From a checkpoint of a small transformer trained on Wikipedia: normalized queries and keys, a variant of Muon for these matrices.
MLP neurons of a small language model. Each row is named by its layer, matrix (up: input weights; down: output weights) and neuron, and shows model dimensions 64-159. Each number is 128 + 32 x the weight over its row's rms, rounded and kept within 0 to 255. Numbers have three digits each.
After each neuron's rows, "fires on" lists the tokens most often at its 100 highest values on Wikipedia text that the model never trained on. A number after a token or word is its count.

L3.up382:137106142170136176138123176154084136086093142097158123074072114103106162100147174125176161141165219096138155153095171111126144138140068134050111155119156091159111127134137133107107120111093131102135091100148097129112072129106106120167073143119104115155146096150152161179144100044073071082
L3.down382:101156105148164161119156107110089156101144111196090142161160141173136110133093114134053181164128096222099103141153120182160112152119127068117128226110094116112141169097155132114120110145197133084070109150130128121157133082124116101176144080142187146151103191122117124094138172140124128158
fires on: " a" 36, "o" 33, ":" 9, " the" 9, "he" 4

L3.up216:162143141115106115152186129156138123106111126122157133164166134075126122098138150102164059160129074111127153103163145097087078143157122109160084110098090170131152179173121099155185108084099123068159125101164123130138084110079066179104143168144131167149106133153088141170150109066145232138
L3.down216:128163142153158188106081142142081141148156136083163132114115135131122132144102085132151126112124223132125193127180073182104129109170148088079200171110162121119136102124093168130128081148104135114073058108102159133160170096056105085128133128092147142162184140118174169080170158108135087115
fires on: "s" 22, "ity" 17, "ies" 17, "ation" 13, "ts" 8

L3.up200:081154080102147081137184149088112121055169065116158180103101130138160188077081154122075088155167118163156104119144166187139092227157091151158146137108147121132053122091118130091157174073106170093136134114116144097167124081148124132133122166123092166077165086078098123097052147126117116148
L3.down200:111106110137075163074094177102150137155133091094047170140130095146093105126189123106119093135174123115112125081137132134198127104121158120114150091162103090128154134169109110121191153142103125187165164132112086097130135089233129156149095102114193065134142114154083149116114113138119156108
fires on: "or" 29, "es" 18, "ar" 10, "her" 7, "ter" 6, "y" 5

L3.up443:104086120164122209075145099106145100129144138120102089107145157092068147132103122148165088168149094137120111159072098106095113100144111093117148137156114140169124088201126167178172112188076061062235120093097120168118133139098106144069169138107153123127120147125090129120109135148152126114
L3.down443:105121147148095091147162089122088139183099061111150155144082212137134182172194136098127102137116137098110170115123145144125127147154091044091102166105241102138176137070139137071140134125129195110080153150157133136129137183150130089155097102124112133134159108152142127151145055125123084093
fires on: "w" 40, "am" 9, "s" 7, "ow" 6, "W" 5, "y" 5

L3.up468:125118134120129172144121152141162072117133152217103184116125175141157160111154142185118114146144142114137128120156086080146152098130136102108105091051141126170147133100150104084175132093130198098169165126075148124151117095133150150121088160096139094157139061121051089146074122146179130151
L3.down468:078118147133180107114178097095111099119102115142175125157122102178079076176088136110147160113125109115111126157113146119117095127111124120131132114180149177122102167079078160164121092114159170169186122052152117143074093145114139155132092106151143133121155175122142127123129182153129104104
fires on: "ear" 33, "n" 19, "ac" 11, "ro" 8, "her" 6

L3.up319:085121180173134206175137083117130094092131144125116154137153098108159175094118150107149078142081115083144127133077161142130058121111106140149076122099107125144136163171107116126089095125069151090140220103175083163138089149155127128138090150109150175096071138155090153206142128133110131108
L3.down319:131136098122164158124124110109136187120164145121113104124084088122067136163138100101052168109119146184124135124136143118125181116171150088117156151127117134097130127119133167103192113148159073148152055161100176144105102112177098187127105101171090090136161135144189112073155127140150178120
fires on: "s" 45, "p" 13, "as" 12, "m" 11, "ts" 8, "ers" 5

L3.up410:144116161182125123151110134125146142154115153163152070081120097122124141182081170101142131063090148138223108134070142153141132177066105136116073103110098175169072094124105084097133069117153125092135133127171123119142139113084168095134113150146190143132123121132096127135135178120148121164
L3.down410:116118089116171123107126079128128120066164122068167089117145165172127134148121121147094136163152115138046094135121152140165133100135074148160172131157110142155149136159133177107096087088176172169099144009149080184159128122066152158160137172164119140084120140175153108104149153126100144191
fires on: " the" 26, "-" 20, " of" 16, " |" 15, " a" 7, "el" 5

L3.up267:160105143090113147127100161149146125168136138103108088138051147102229119109090123114126102111182149116114200164130165174175136122054127158096084113146169158185086172109069140142190142159105141163132116103120062184126141160101125174151127151108196121091137105104136140125107140197122065094
L3.down267:135186150128164116110134087071129121109111106144086156168137126122111083143115132120147079086133131084110119134156136154071105112156116157199110175144178183127139110158119154089100116089164136071145047085120119144154146115202100140093146111153112142145085132145123149123122105106081123123
fires on: "n" 27, "is" 17, "ac" 11, "ric" 9, "ain" 8, "av" 6

L3.up34:129105095166187160126137086109119088124152080142152180116162093078126140145123169138116073126146157067132169167112124116102096137146050179182136113098178133158118172101040094079140127116187117127148152132089139180157152152191155138125089118115171130151137132091105115138134154131116108105
L3.down34:070150171125084075076137097162136167105165158126145117134111102196118127119103115139102175116115183108160111143139124181140101134140114139155077123139117143076147171144090105132154165111111160107125125098175138123126064094133141115108065120202148096137130190128084208138128174058147129118
fires on: "ir" 26, "y" 22, "er" 18, "her" 8, "ac" 7, "ain" 5

L3.up454:088113163096069191069126108109150108119155176138117104164158110115134146168112101123135086109093120117128154176146086128166077108112083157113182088142103124154176099099124151184160163172131170172129119150140126137114044059118142133129036129121116120172162137132131143107114093142144159133
L3.down454:127104116085163065150159118129087157118118101159086086131125129039074142090144139121116122146098103147116098101176128119111117088110148210116092110083126140128148099120087141146097096113129193132149097066100134179115159183116096117178133123096162140115193148148153168108067144121151111086
fires on: "iv" 29, "un" 17, "b" 16, "g" 14, "ab" 6, "st" 5

L3.up563:149145143117119123091118087149126164125123144084123111130125175144104146112138101167150083111103133154145143120082117109132143151106105169100129162117109118069198108109135054121178153114150128156189129145174118123128142097123147110165088086142147086188122173159175148109110122217112128187
L3.down563:095169170131081155182145132104131124116070098221135141119175109107134140155132099124099174114102118089145133125138137120099120114119138157163100094165094143134074114135159116117094080156134173125115083089084182120132097108152091130132130155159080133062154124145145169125149129109091152062
fires on: "h" 33, "t" 18, "ab" 15, "i" 7, "st" 6

L3.up515:159134132160138164164139111167166100129113065109114072126091199083194149062166138157103197155094091160121143157141079150135170137082140157128160154062066085079130134124105059112142134132133115140129143123112130158158103152106143150152187113113124105168148166090120116187147158164093128110
L3.down515:099151130104154143162086117069129096192117132165161178167114077169117135120141083161144121134132130150163140100139137101126120157172105087214095153189171149139162118108148127147143133142137123094124167118131086106075191099183176075167175090144079099182157073162215125139148105129181189107
fires on: "at" 56, "ac" 8, "or" 8, "av" 7, "en" 5